{"head_dim": 64, "norm": "rmsnorm", "norm_place": "peri", "rope_base": 10000.0, "rope_fraction": 1.0, "qk_norm": false, "extras": ["capped logits"], "init": "orth", "init_std_up": 0.0215, "beta2": 0.99, "lr_head": 0.00607, "decay_fraction": 0.6, "batch_tokens": 32768, "seq_len": 512}
MLP neurons of a small language model. Each row is named by its layer, matrix (gate and up: input weights; down: output weights) and neuron, and shows model dimensions 288-383. Each number is 128 + 24 x the weight over its row's rms, rounded and kept within 0 to 255. Numbers have three digits each. A neuron's up and down rows have the sign that makes its largest values positive.
After each neuron's rows, "fires in" lists the words (lower case) most often at its 100 highest values on Wikipedia text that the model never trained on.

L3.gate217:107129128151110089147137155158106149140116134120139143100162118159081115117152141167149092147164110100116137103145120070144093113110131175074117174144175099081122080125146123108123166149139108114091132132134124109134112086153129159124165128117105146110144111137122113144152137113117150142
L3.up217:090129161117093102125128164159114146156133133175134087093127153150105143128096121156161150132156166093140151184123165134126146081129128129119103112065097109103150175091063113146122140098155127125121122116105167147110152085142166104150178142146102112122117114140098152114134125148135117110
L3.down217:123118054129184184159139137143113124128165114130115113119143137125167140155123143045077122138134035168173142103167092105152125163135125158126149132127137120118117114125156150130103127099107117135128125130189125107128109158161069130109061126125102133101173165158186143110126151121122123111
fires in: "first", "major", "main"

L8.gate615:108119151140099164119111132138139125133141172122137120139114121126108104176127111075140173138153114089057136121131119083123124143179137089129106115087136128114179140168161148113160110146133149105120108138124132104121075112127141116155100124118135158166121124150157106161101146133107158170
L8.up615:110143118111103136097108132146118133172182159109102108140123131147136131169102117097110145141127117108128141117179174134097092147156173160091125128122088128148158104190150172140134148136133117132137098169114130121122138117084088118158130108086153178099141097119129114135104164141141144120
L8.down615:140146096142108151137134093119132151141144114102144135215142122155113156130140161149128125145084134191124108166117119124127146098104178150134094144135165119149125110144104145142123083126155109130170142150120125144126086117157155096133101151110160111099098132130141134108164122102156147139
fires in: "group", "company", "class", "team", "department", "party"

L6.gate321:136117130098136149135152119168099129192123141181102146152087145136105100106081126116148119131123099090139168114124151123163086140124138115133112162083122110125145110113142134100123154135136130136141162097104113159147101158138104154148066135095136084145104147107145094115158107108111121141
L6.up321:099126133118114148133125140121125108161137156118109105160156103141150155136159143122150096170153124153096119164089091107156168105135128145127164153138169135129118147141143145139124130104140124112108121114143134084166137128150187113120117111133120134139118127134113165177108112125140136133
L6.down321:164128122099118128160129117112145126156167123104167108191152146166106149115118107088133151119142102138102130139152123123098098091165122098142150138111126143161116075097168133090099106145109150159090112145133102137092172141129160123105176125111125118113117161118109179125118148153123109148
fires in: "has", "had", "have", "m"

L8.gate460:122139109138105117097097180139145117177148154139100113143133144139119108160122096133123104144152122104116088068104124163130124138102103101187088153105101126095130107096121099122125139156166150103113134146131140138151120099128122136110116171076103128131144110153136151114122117145132110127
L8.up460:155102124106121127137129159103152110147087104158101085062141146116104135160128155161157151103140103133132122120097154106103112102124129154143108136133095116117158125115150128128117101169122117108092124109107141146169137121109138129155120153122125074112097121098104093128150126174114140151
L8.down460:102151137100113113149145151140166139140102109123124134107154136158107088156123090150125152146085102095141134095122129093106085155154148093130073101127123183063109110136184107146084125144150137170113108108118134142123137138112083145131123128120144094114166139149117150122123112152117109108
fires in: "as", "became", "associated"

L13.gate88:141107122151137116127144148105112090163151110084138135158120156146125099134116110083103108131100091104133101123147134113128105092159144102124151129129117113101144147134150167097070114144163104136131166144106132205121133128163168097105158115091114115175128096120095128125129127112106146173
L13.up88:121124103102105134089158149118162147124118090149116140116173146138159100125135131145128126142123098126169115124137106119114102128161147149150146120132088158108111099111118151116121127136155077126159117099132125128129119132166126088118158112135074122155155098112140135129168141105132176164
L13.down88:131114146130093143079148135113175137132131144149125126131155070124126091118153144139143111125109129155107100150162093117105144103173131130142153113110125156125099128116106130080107147143135145185143128164150098173154086168122128118104173156098099130109131106095111103061124106120120139144
fires in: "an", "any", "animator"

L10.gate514:142131135093142127154130124148123150094176129139138122131141121169110108150149149119106150091165138122151151135110107120150116090144115144125122181139148126133159072141103152133111076133148131129143153095152115125146120138129154145128128124140113097136179144132080147155121098098131139141
L10.up514:126123144126150124127103121094129123119156119131123129111158171130148118129172118145112107105127085146117138174122162107104113085186141120145101109180089105126135166145147134143137136135173113145149157129123129129147089151151140142126138166143138138101139154101093129111161138144145143189
L10.down514:141088126157142138103147125118128124150120130144100131131122134106121160138123091173137126161099156130128083146209164141142112140133172122113157130123133118082113169136146100121124108090144140131128118140154136138140141145077124141128157061115132111097090130121127090101141127161115097145
fires in: "to", "can", "already", "hockey", "stewart"

L3.gate683:102094178113126114154135137137143142127106074100143078159105138116117121143104103088152166138114111137113076134127132105109181116079148076172119160118130133113142130166146101099134120137118150113110102135106110174137087159101145154193142095139155115127117161172161141156109136123126149112
L3.up683:143131160121119149114161122110133122114113133146125141156163175106124183154143121163128139138174181125126138148153124114089139121102122123173120137120133122126144094131081136122100103137106129079146123133165114146152084164147193124150121145121098156151143067130135147135114104106188126130
L3.down683:102102098162142135136153090159151127142100150157149110145113146134134105141119143143124137146134073114127094140149122120139143139122160130178116110112125118138133145147112156128142165173105114129085103118139159137124126123110089115104134115143136085121110151124093112112182133098084101132
fires in: "school", "schools", "programs", "program"

L2.gate653:138158133121129103135136146155145088175125117134152111109121169134105115091157166160133125133138116104150144146140154076159085102111117108119125149151147082117080096141135114135103128152145107112122102158147124128150107155113105105166133142124133146145114144129141132127155146102141134149
L2.up653:135144113109152120132122156111159101147145138188138095140094112119132151114140106115150085126132172106127128149109133129099146120112126109116125132056114112120118106071162125125154165111158097063112133104122116087107114093096143139124136112125146150076113075132137150131124117160138139126
L2.down653:123129159141161140120137115150103144130151155117098154148155111136074117160160122139092169126153098179129133137114118122131110131125133140161148105139150091106138144194160117129108111117113142161123160172161142092124143127170102137133151094102113164144154177106142094141139119133132133148
fires in: "first", "hurdles", "best", "last", "rest", "institutions"

L10.gate266:124105128121099141141130129170121128135143129153100137103137144131135123137134179164085070143169156161117186089101105188112112152133135142165102146102090113092123103093104138083161108148160123161129158144143093119145082093148110079114106133072135088107119119149068148160122112115095082155
L10.up266:113128131167100135132124141124156145117140098135100092106110125119121126137154084124101131099121133156096093149141164184118168121124160175168095120133092159110078140112133161150107120139119137175142119103109106166140150163112144145127126169107143085113145102114154062138130113171100135125
L10.down266:147130146103111099099180159113154137169131108134109137127154139168110114127146093153135117120123150138124122164107144112126153156100134112089072128119048168103146133155142137077137146120116145120086077104096135096159130105167126193129135103125126132109105131151139098088131103101131120120
fires in: "as", "associated"

L8.gate178:125135167088158093119119119125121112170109116136110119133115173143100098184070133142156125115110129141126141125166140088116096111146071100178161115131118111104113120107117153151117158121124146152132124111135138124141093121138086141131164130115123105150103127133143123161107124096095140109
L8.up178:116127127125107133111165175112136133128129084077132134119116131129140111128110131161128136136130108116164068118130144145130126131127107165134144094107141132103150118086118099106132137160145112147144113103147126132123158108141115140088145151134120103145166126093102123129161114148132119162
L8.down178:130102155160126100101128120131121119136136105121106126150136125097149132117083139111117133097097153151121161131149131079128121066145113140178159151091108119096106121126115123091117128152115156158129160103095096189114140117131114127133128148083095163131142107141133117099125124129120124152
fires in: "an", "animator", "any", "animals"

L4.gate595:143124136101162177125100117112148142171119131139118102147147117160134109130114084108141094144167119138117113127166110151083115143114110131145123133096130144120106125118147116120102108123124121156114113088133147125158127125147125162116114177096117138114098136114153129131090128116136081113
L4.up595:140141126143135109051135122150164115124115146146190125156127134147041110142084112140150154144122106117110167104154104137083118149091140140090106099180130133096079130109113141102089170123144153137138108129129139107146154127128123126106165168142168167140102146095152115103154136133163130132
L4.down595:103110157177146155159142150128125092137126080118148149096097143143091171116151145172149104142084115124141117121121157176174121091123130067129156156122141148108161099114119126105129142141148128130081108107137131107110142100109136126082092128167124086117116156053115125114143059118122153142
fires in: "10", "20", "oil", "30", "takeover"

L3.gate632:142108161124117122099098175077123100119161092116088083164131092119135146103136139136181142137137152127110138145126144146165098125146129146106093128122177098108155137111140118079141102132114091111132194121145135154120148142133092130127109120128088084137121123143169155121106091152117121114
L3.up632:136114141139142127139116145110164117144086150065095129100093120129089086145104120111095142117126115099128155121126116099146174169118109163142114131087156119119175122106130084118138108127175155167150161119063109133156099146135124116119123120173105112129117147168151083126118144116074127106
L3.down632:120082138107099096114101114121121113143150102157096151135142153134172160104108143155205145123114154165091131151140128150126136136144135132115117156151126122098113112119115138102123136149081109137164147121147151126122159108101097123107150105180126102140138140146186151129111106104141139152
fires in: "world", "european", "french", "india", "japan", "british"

L2.gate16:110111160147104167104060184141180168137131108118132135160158183147154157172128135124162078091159134119116150114151180123104170114123104085171146113131148116137124124125131148111096135170113102066190069111121128155076092132122132098183152132110120121110122111111158148122130147092103118088
L2.up16:139137104129162113109120132115124117092160093097110120091131130141180152117133100111137089133127129118082127159155149120121130139056098114146125146110146116079151112085117131111110083121119135129097117157145158121112148113112121117094141134147146104125161120143125122132115097145145126167
L2.down16:101117105144149149133112131135160153146110135134137158127083144112151153168102131126107131135158096156129091117165133116141113160144181143147136123150125108164154105174181128120141150125091109103145138124090114135080125147142113137132124151109098105117123177108083128113115148131076143103
fires in: "school", "education", "students", "club", "center", "schools"

L2.gate857:125127163089113126132139114120099096132133089107158123130121105057147122148125130138150149142121122073112131121091176144158140140141090161143117126128135134087158141139140134066105140069110129137119152131143140068168140114149128128074107118136134141184127126148122147121067132089108159108
L2.up857:141151133158186125130110138084149146104097107104111113107110139148093110123136134114165152113178133098101172116147143138100140114105110132124136115131118122140115117097153167111144116098130110138141117097144124146154152127183160171107176119133146123187121153154151150135110148145121139088
L2.down857:124102127078111120113083137150115101104132082107139119140132088148132128130094138175151125135153095123156118164154146170150137099149147142114147143144132117106160146099147132097078092149175092140133114126133117118118140141144071137085106122151143110158101148163113141145084092114150110101
fires in: "french", "british", "indian", "military", "roman", "china"

L2.gate191:126109113126125080107118129104129132123118162108127099076096147128100114099121141102111149125116117135139142145136129072143107110110134120121145183078120126101135145098144091130148124116137115092135184111148105112089128104158083107142148147133139156090167138131125129135098108124142130145
L2.up191:108123122155127121119154151110158101130147111131141107151108107133137139113145128128125080123139173139135143125104166142129157104153123062071110181128090130117100132130144133111132140142134110087104133101157131127074094162113099094180120118116116111107128097122142130138100148103069111126
L2.down191:129112132071148157166111101117090138144105142142108148115131170128138154134143144097086147127082080164116124162116128097122118131108064162147138105075168187149135140131130150142120124133140133127137165147106118121113140094160098137117130166100149144125140155122120119099139095132171142126
fires in: "first", "ireland", "last"

L8.gate294:091128173137119127101121153130151157177167117170099070125110095112101132152113175118183103162151139116125173117111122077123139121118151087149103126124148113130139141171167099098135118095129162135126182131150101155185126142152137146158118169163161150138116177117142146124124155125109090130
L8.up294:105100108135106129120171131127143134147145065161114103117128096126145139134127160158113124133080092176117134110124111080104153112147154080130120104126101159140074121164148095115146122130110127160153148134139125107162159112157118154101098159097126122121121162090149167187163106103128115132
L8.down294:121140117066125124146148098116117128129117150141104149153140146138192193139092112149136113099124053153105122122141145122137098162120157118152129102170115152132117107135136110096114124108108087153124139129131159094183168122145124152108140081120081110134125109138107140139159089144175121133
fires in: "he", "who", "health", "heart", "height", "she"

L9.gate1016:102115119121171125108073122127175155107184139136146114108145091087084126133100118118126061127158165091141111079123160150128123094117110118176132130158110130144122162155131158152106121134118137089095175122147138133100096129095123166163142161142116136152127096133143165152111137120137118132
L9.up1016:164148118137170126105135132131149127165127170151099143101120169159155108159120162164066151114108144125128102130123128125105106081102143097132094118095141167135094145111177155119144106084116121129151082124156100153099159118128049145149095115111102118140159135132136130130143108142099118092
L9.down1016:129142120124164150111124134163157100133161109172095128143185106124169140116118129148135126134158145107093128113121169119128097139171121172103120102155091128123132120121145101137154159143131137137165151117153151103110122123116171184109132075103147141143107126162115113147143119126134138119
fires in: "is", "notes", "was"

L2.gate767:108145122089154126129111138172116113070191114102164178125126092096147154121174131134111100185167146143123125118143128213148170164142122157094130066099191128131111133131137147098177126152139124105066138087146080140152144115117163144135138135145081154108127130160131114153116121136137142120
L2.up767:128143185113140150127158134123089153130100152134154105139122138103147120111121099153133144123155154136138070140161131122116173163091123101135182150141137131110127097095092133079093125145114135127131096148154154116137108089071151109135083126150139136106120142152097068152113100131113136142
L2.down767:140116130125117084096124118117133149125161080094084107124156129095139111127109165098107109182147135125112162096116145146138158107140153147092076098118115089121105164152149123147157156134139126123071144083154146126099153169125115146110165127129100154121126133185133116129116137175139081124
fires in: "for"

L2.gate288:150145129108121139112146099106115103106160145120117123161162135118155118098129137125133139160136139119149091109092189117124116153075119159129148155114170132109127124112120118069143135143108145143130156096169109139101086122114132113191092133157096098152182149146063134127131104128109097106
L2.up288:142163150159098132118148141171154093130138109137113103164141155124169167087117096131144127164138146123129138130124117138120180108146126162142168144175145157134125116145131120133114125131145118109134145143096144113118119126105151166120152147116170135114110111151096113127153157124144136134
L2.down288:116101135092136117117130131106139135146133112146112096140133111100149141099145149123109088150118141117114168140109145112077132095113099109117117123112124104143059157144152134145123126126090125161077182100195109147127146132120138160167118164135098117147122112162160100096123135169145136150
fires in: "for", "in"

L6.gate1016:105112124142077182138118124102140148127141129121107089158082168125119137149119159120114121129130131154135120090131168090126125116093115139104132126084140128159106160124111108074118114136121132101086148100180110131142137146132119115170147153146112144137140138139154126136123105070093108138
L6.up1016:121175090137099101173188150160155156138141175182105109134118160102126148143070178136141121136121120112158155080159132114135111111091121117150110188173116164173130163148118109107133145103124140133119107053149134123112165131165120138168121146091142123138116130111113184137162098129094105134
L6.down1016:159164127098171130100126117118199106129106121121125129150129133122109138154139150124153116076181122091100182135159145092086093124103164134125065121162098171138131150159176133154125083114140114127129107101120108135143124105132185138099130130111104137114122158191120178116134133130162101113
fires in: "is", "are", "been", "became", "was", "remained"

L8.gate534:150118136129107152146158143110138143112099129148146098113097135077117115109159136107113103125128124073139177130144133130099087145092120104164090126119121102126114163151136125109111118128104105150105163101087130155108136127122180141153126135098129144130144111151182161129122177112127097149
L8.up534:156133154113136141122150125141146140114129148176113097089124144138132107149150158126107152126126102166134132118135172106154118133117111100170097111131110133130113120162127151124121096173139169115141111124162098110130109148137090171162147188170103132130144179131134136126120141127106135122
L8.down534:130128139123204138090151134127156148106122139158072121186121137082126230114150125117137114105174109074107154109139138132084145163157164085141090141127128121109140176136156158112126103118077127145089115124109115101104118117115137145120127131105140136085123145155134140154095141142158112110
fires in: "be", "is", "being", "been"

L3.gate960:143169117141143121116095093118127136128149120119153111154115154115158117138116109079137152135170108118117104125111114110106107152096123107124137143117111144097097115113098166114131122141087091125092110150113137121120123109143085126118160102143111130145121161178125148120133182138122090145
L3.up960:127110139143145129151127165120146111097207161081139149106119163117135132133123070154094154145147147109160143138117119126140118113095140099151136073133205138136149109138121164109148136128111115125138156114130146103117145139122134154165116121151160100149131134133115103103105115147135108111
L3.down960:112123144146100094152111073111146146164139146154159117123095103110103151113067147174129096147129130147118092137173100087132155107121146119119110109118136090153136119124175157142145149127121125132090136139151100137136112155185156089150111097102125161120137208118167172087072106123140156126
fires in: "town", "district", "division", "township", "county", "village"

L8.gate389:123125114100146098153117137148135112121135155143143155165148166106125131174128138149110121125161142141118150120112118064137153101133146159085150125127195113129114187133125126105116106092104104112132178140136214115078113130111137139152149135091166128145136141129129105158086131131144088123
L8.up389:111131119153095109130156154159112105109151126153135151131166103146120140085138103100137116175119128106124140171153117064089123103161168130122135094146166130126102134155125128085157132182116098117117134146151113144150141109091135131135180103120130122130141114137127120078132141129132102127
L8.down389:110163128099140086110117066101103143171105146097121129118116148129150122133144150117143127107104119101081146122090089102150105107153104100095130135115176110109096130105126144127123178079143120142178121098104148139142149129137103083112135155149077089123140149109155115125102123126142189124
fires in: "for", "forces", "after", "iii", "fort", "cordius"

L13.gate989:136142161120151111109191135137147150164112183137147107130175127120115115138119136152120131148123123114098127112123107107166108121130138083122119124101149122094127129140167127116096127169135101125151188100086173142138123093134101132107163125146132102157152133135114148107108133172111104165
L13.up989:173134098137108134095189132132157104115137127141153118130161131080124135146113153129143132166138108134118108176156115138118141087098141098135134159166136146090128153087174112095091124132117063125146136107182165115146137127136087145146112083124110097124124151128098125138132122119157112161
L13.down989:113111094123129136127167129141200126135136134102118126117090133114139181103125133139109110130150139136140171112137122110170156137139169145178099117112164137058189110100156105116146113141101139115123131128123165134126113110154149171141112129152149125136147111149079092127111144134150113115
fires in: "new", "of", "in", "main", "on", "lower"

L8.gate24:105066099087124086100108178122098136142078126139123077131133170137126117126157143091117154100176105129108147106161129136118156115130120069141126144109110120149171173126123137120131130102143081167137136118140129108152137122160138149125109158143127144122096139146111131105138151144139090187
L8.up24:146167114126125117110145116136159080104135113115115152135122102143121109077103095104124101112101108096178110088085139135122145144152160114110092177135219142117116116150114140120098168091071139142077145145128137111151161131142173126131125121168129117127097126093103200109123137126136124141
L8.down24:116151116141140117124097114124148118137120120140115150162143109094076161098148133117104135108128159121133147122145139107085110078150147114115110146097123121103131141127101130109093136124165138200163183125144125115118147131152141167154147134134114170075111126124115160127151137123149093101
fires in: "was"

L8.gate263:112110111132164184151072137143152136152151160150102131120102114149134139149111109113168112104122117117105148132160161095144167161124131113108121123068131124153143128139148108137121177171114155116083125125135089117114133161127110161152118116134131158089158102130151147139098136148111128138
L8.up263:149078131174138144126113132107114173114142137119147148174103095101146123164131098129120135149111110141116121122126153079104134118108150105140119104134102136162120136146190081094124122132096110104099141149131151122114147167131142117135149152122088135137068122134092111097138120103165143134
L8.down263:146137109113129132163116128157148114131110123144151091174129152138129151121127155114135093138129107132122120137121081110150108162122169149138158147100140127127132089123092168133133136099149106144179139120156111161161157123179118097130139164115133130103091151140143126122193150122083125103
fires in: "club", "team", "brother", "group", "father"

L6.gate56:150114147126105131146117173124129140102114133158117114136118133118120121143104083092109082155150163154138165083149127069180110107110140124148139151124138101146119184101102117130142130125115133114091161106103153106164110158157133137175128137134138138192142136115132143095150145110124073169
L6.up56:119143142124078113119143155114166136142118156117139150141131153128126161136091174136105132125152151135169143095143137068135133116142117140155134123146126113166141135156127100080085138077149121158107088104122100104137128125139126067126121141133107121122125141145151173142098157124148117177
L6.down56:142127136116130117131178113102170128121105110138153126154151110095080203132153120102143098099161119102119150137153160096034101135144153093121089101108128106129106156124133167152117123149103118159107133105101115115117135124116129135123095146112130143098130100174142139138152132129102120117
fires in: "was", "is"

L3.gate413:115110120120116129147125105136144142115127122097130148163130166114147130149126104112118149165169118116118178097164122139105120149080126157129133120103177093129156121123163125092077105108126159125100139110117093118155103121150134121192098159117137134101072133147118085115095106110136107122
L3.up413:152128118151127171148121080097129129128127113188116139120115133104114162102158128125150130136143134168097136141159126166139137128144126156141137117150153146118134158141119132116123127115126140164120106126115145137123133128073168176079113167085120150135146120159129123077139136149104110141
L3.down413:110130128090136126118116104131152114120162123112096183106131123170157105206120178117116100117154107118118148109137120139137147138126124121127100121133133137144084176143170147111158119092132136112122148110152148123123127094100123123134123163121176125102139140120131120112136117142159140131
fires in: "for", "fort", "foreign", "forces"

L3.gate28:141176147147094113125102136110138126098134150152118105132141171121101104109101125109136083160131178144118158113153140137123142103107117104153080118130110154129075178143094119109134112145156111125091128087143128113175108160159137168169123162129111114136134150110160155120104112133108061149
L3.up28:129107148099130092112136143134159167170183147162094140115135150138168150116131113148139126112129126139132118157118125127135126154096138104145131170110148126098119123168133128097196118113118117156129183157102117106122139160147089127159141115120129146119126106117145100129102111137069179135
L3.down28:129137121123154094158142133122187128108110180193141105139148135064083143118119159110127123084130160082133171125156147129078093145134143151140118112139119114162123150136166149113132102114120112165117113099156099142117110151150131160147132097115153132112136121154114149141160088142166120135
fires in: "is", "was", "are"

L10.gate74:116127125137136138101104171142106119164147157113143129154109082138136143143142114130158131143142112102117139106064097073172114103140107153180117132125137120162151120146158115102141141136123160129147177115100134141156114084132164144156121123131134124133144173110142129111140085135132110097
L10.up74:134109149159135105157148110087112148166091141107140123154143100187141112125080199123094097150152131154131123138152136114136117146084194139143129126118167100128127098111124128094099090119140140115121098139150145136139129134167132185119101131119072099146142099117172144124133132116153094082
L10.down74:136088131132125129111134108092109094174134146163101141159119118126162169108084108106135123137180102065102109147103165091135116126113136116149127152081103121140173118087143130122149141139126124152151172136150110118120158121149119153087093109158103133127132104115087134133113114154120125162
fires in: "he", "has", "have", "had", "having", "who"

L9.gate330:108149136152142131152118123142146123148110124156116067099155100146128096132146125132191087117159139139142126113126117143170137077127115091150133139123128128169146117156152176132130142132116110146177118084133166154145188172141114177129138130145130100173117144138115162143138171127127097162
L9.up330:129091126165095117121147160126113139121120143121121152131171091113075107147151123127129140172131101164139128112119135117128133106132137157093100197156136105100166141161154083131116136162145116132134161119131117127134153128144128142115138132129125110126103078169130132115159169099137115141
L9.down330:120156101157147154104101109114118134131159113157154142106122116086136139108103114152161121151146143123129145132154181134150208137130154083119159119124137158103142102120141126139115107106102079126129133122109141138103103100118134143140104135170088098118154163093132175176115147135110174124
fires in: "20", "19", "10", "18"

L8.gate839:129143138140110136143138130122130107169146106101105105127156090146106130139143111081085073116145153141105129121106127139163100138082099106122181162130086085132159136130100144147151173126122138109144187120137095115121105136152172103116132147132123144148156175159080156183117127124122102164
L8.up839:143110152133118126131124134138140107143118140139113059124123140133111125144144068103066123103118100163138111124144129118138127098112125124145136140130127107118130122145087130148131152121137142134112163156112111111129107179133147119128127139131165216095131169157107130132143112130153115178
L8.down839:137098133156110155099147137109154106124149160143126098111151109102142180135123085116104130116107108142107161134179125123124149092109108106131179128135105108140134143154117151107149155122127128131167151143144116091181118180150150131084140111149144161130150163163090162191126132106144137139
fires in: "can", "would", "will", "to", "may", "must"

L6.gate486:115104094122125162108077152073119114099152140120082136126097111127164107125128131111138152188170131113158098107086151109152120110087122146145132120161126097128104122124151163090143113127127186102105147117115107153164115124120118166102095053116101118102152114140147132103102144129134089151
L6.up486:082108121103114156131119115137117106083141116161117101136150112127169129084111127150149086130140133130136160149128094103138111110105136124156108140160166129075163132080161132143118161167122139138099120100143112179178143114109115173134108093114130128099134128128116105146137096122110145141
L6.down486:122103140130101127123101138101090166113147164100140127151170139122103144125042122136133095129128093113095099174161132081120083106135156150114119141093154132122145128120102093136180144121086119075116127132110134116127156128169155144162139128115051122083106156126131131133114117116127130132
fires in: "united", "town", "city", "township", "camden"

L8.gate335:132133142150150131088089156146153157066137162146152104156065105104105117151139166132140118122172156117139122122124121127111112098143124127143119166165136121105151141142119126110160084146113138126099110127136093151149118149150128132188086163094136135125136169183093175144124109091160081154
L8.up335:188127131098060175097138131137163089179134151151113137132095111129134122115130138125133086138135115133143146156118144099113114117111125129130090126118126109177064130170122098141138154101121117128097133090129137113147090129127120167158139126116141109105126147128124132133125123098154127149
L8.down335:139109088116110119074103096137171120144160130157111166148172154108155221119132164094138155097127088116142117170133141097126161129164143105127110146158134132106135165155144144169092117139115112139095134105121132103108125102144123161108110130131145117079132150112118143119187101130139111105
fires in: "not", "were", "was", "also", "originally"

L10.gate557:118141150135136137112122140131132116117163071102101126109126098137105118114124118141146114122140101115158109106082141143122132054114106126167152123112143112132115145134148117098149154116090138134146148109103132167158149116153113126128131121088115095140090135115157106083126128140112131137
L10.up557:132120142117159117137116143162118141123115117119098133133104142134113137116073147132102150101164086148097135086119158131113088135156116170125147140106152118153148114130151125094127150145126088143121140112115088154147104102158142129080130117145117143126170102145135115155187145144106116092
L10.down557:160109132123116126122129138132100130115129104154132139129107136147161190128070110117123119139102138151137120145161130099087135087152122140095132132094101111106115145140079129102120137148103151170129116096095107145132141132124107111122117173102121149146120121104119153103133086130139120126
fires in: "an", "animator", "ann"

L2.gate1015:119115170112140147154150126118176134163106150166089117104087140126146114122154111072144119130163123143160117113128140103115105121104127092130164180102176106103120129153068119130150114146100139120174103108128133073099123109163135139169137169153107086114150131124162136147132114123088085120
L2.up1015:135121146120119141160140115130156142129109151138099133113110141105168140110122137112133102103128104173154112175148131108125129147140149117116179147101171148153116165112106122115133113142103100130157143100114129103150144122173121144148164169185073107131115166138143147141140108115096101151
L2.down1015:106147086184115151133111133128131161082154135151141153149108206102128188168089143173085138077139105136141132167127111130107144141162140123127117117168123136183119145136163153135118109141115118136101155185112094126146125146135107168160105114157117128089095170111126155133133102108101133129
fires in: "been", "being", "remained", "become", "remaining", "following"

L3.gate748:107141138115113095086115134147132136200196112110166112163100111130117104102116188051147142122114176136084131160132175140103088182118112096085116154112127119135152138110079135071138105143131152124169160121126139131125092115132138115177064124162128124151145139137118131145089122118139122129
L3.up748:074041107156122092132157115169163114148136164128148141111137130129107176095087143116123140141138133125131130171140096116115128154157130113111138086117170111140163135120129164129148122135153113148111150146118137130078114143151118124144123117138130136120106142126147144122124084155138140136
L3.down748:137128156131142157142100177112087154073095099095153119131129058076133139121125058132132145095151138128143102115122073096096159096177146145131123123123127131125089155137123124150135168110133129141083126157120159137092165152110163104070116128094135160124145154115134140136183090178126113124
fires in: "year", "company", "number", "frisian", "country"

L6.gate16:145164125095150141160141148096105131187109073136117118121131123164080127150108122111125126135137120086112161116128122122100114102076100136164161140160129121129111145121115130102092138152106168198088099113124148133155119163128139082102126114124112087105091173133137155104105155128113093096
L6.up16:120145146156138159145118120120114134127121113126151147120152082138075121128179133111129120128134112151124138126138130154101117094142124164148073135143156134123148126135149128080097124101110150152107080063149158110128121148107170158111145091112155091132103143123152152102100137121155138117
L6.down16:058145137176127150120128111126099098153116126172173156112160116115188135134120123147139120132073124123108164117144115136128128129122151140138120162130119113131138134127163120137109140139112132130118103138133123123088116126145079175079114118127126103114153161013137124133124096128137125108
fires in: "30", "12", "14", "10", "13", "2"

L2.gate933:082173150125134068166129131130133107127150121172155114135154146142163144085137104130133119117124152137132114119157141100124120119102124118108148157089137103143165111152114111120150140131122166104106138113146102115095144115115135118127129159123115122149155102122158150113128136145111164116
L2.up933:108119149119103134139114153171114128108122132155133082112136073107166131133160104112084126120133130127167120128147111157149109110116157114105128123106136118116139102153132129126161130123109116118151142110126111159130168122120127135130153149128154100148149148131152132121154095128137168107
L2.down933:150089100107118171105149125141112134091120128162090099151105144128108145190154153128100143102120068092121150129062095127112126120131133150133122096097138127091078167083129127133118153125177101144150136184118169083114110088167109141136145126120147138084115146126131134112148128108167114132
fires in: "first", "only", "3rd", "last", "providing"

L8.gate495:190126163120123165116145105116133173128132129138178065125124130165131095190101126129137090136098148163110148110147112085101126132149133072125150174119130127096098148142158172112141133126121111122132111084115167165156130100146175100148098159106101088127150158128133164134092129143173120116
L8.up495:156132084163092090108101126089150127096159100157151071122137119112132142148115113090151109129135201138090138119132082134117130097104135106122152124128168116098074166126103109112100146135112142128100181096148188136121159135114118120130135138123135088099135148126123132120091144126137112122
L8.down495:129113156124124134153136107087107155128107087111153102152110100136132171134130084121130192116092158103142135123124132104093154136097154143091129157125133104115104111133154084132176130147127164105155122093134121107115156124126159102131142117140080127105147100094103166106123170106157123173
fires in: "of", "in", "misato", "at", "from", "to"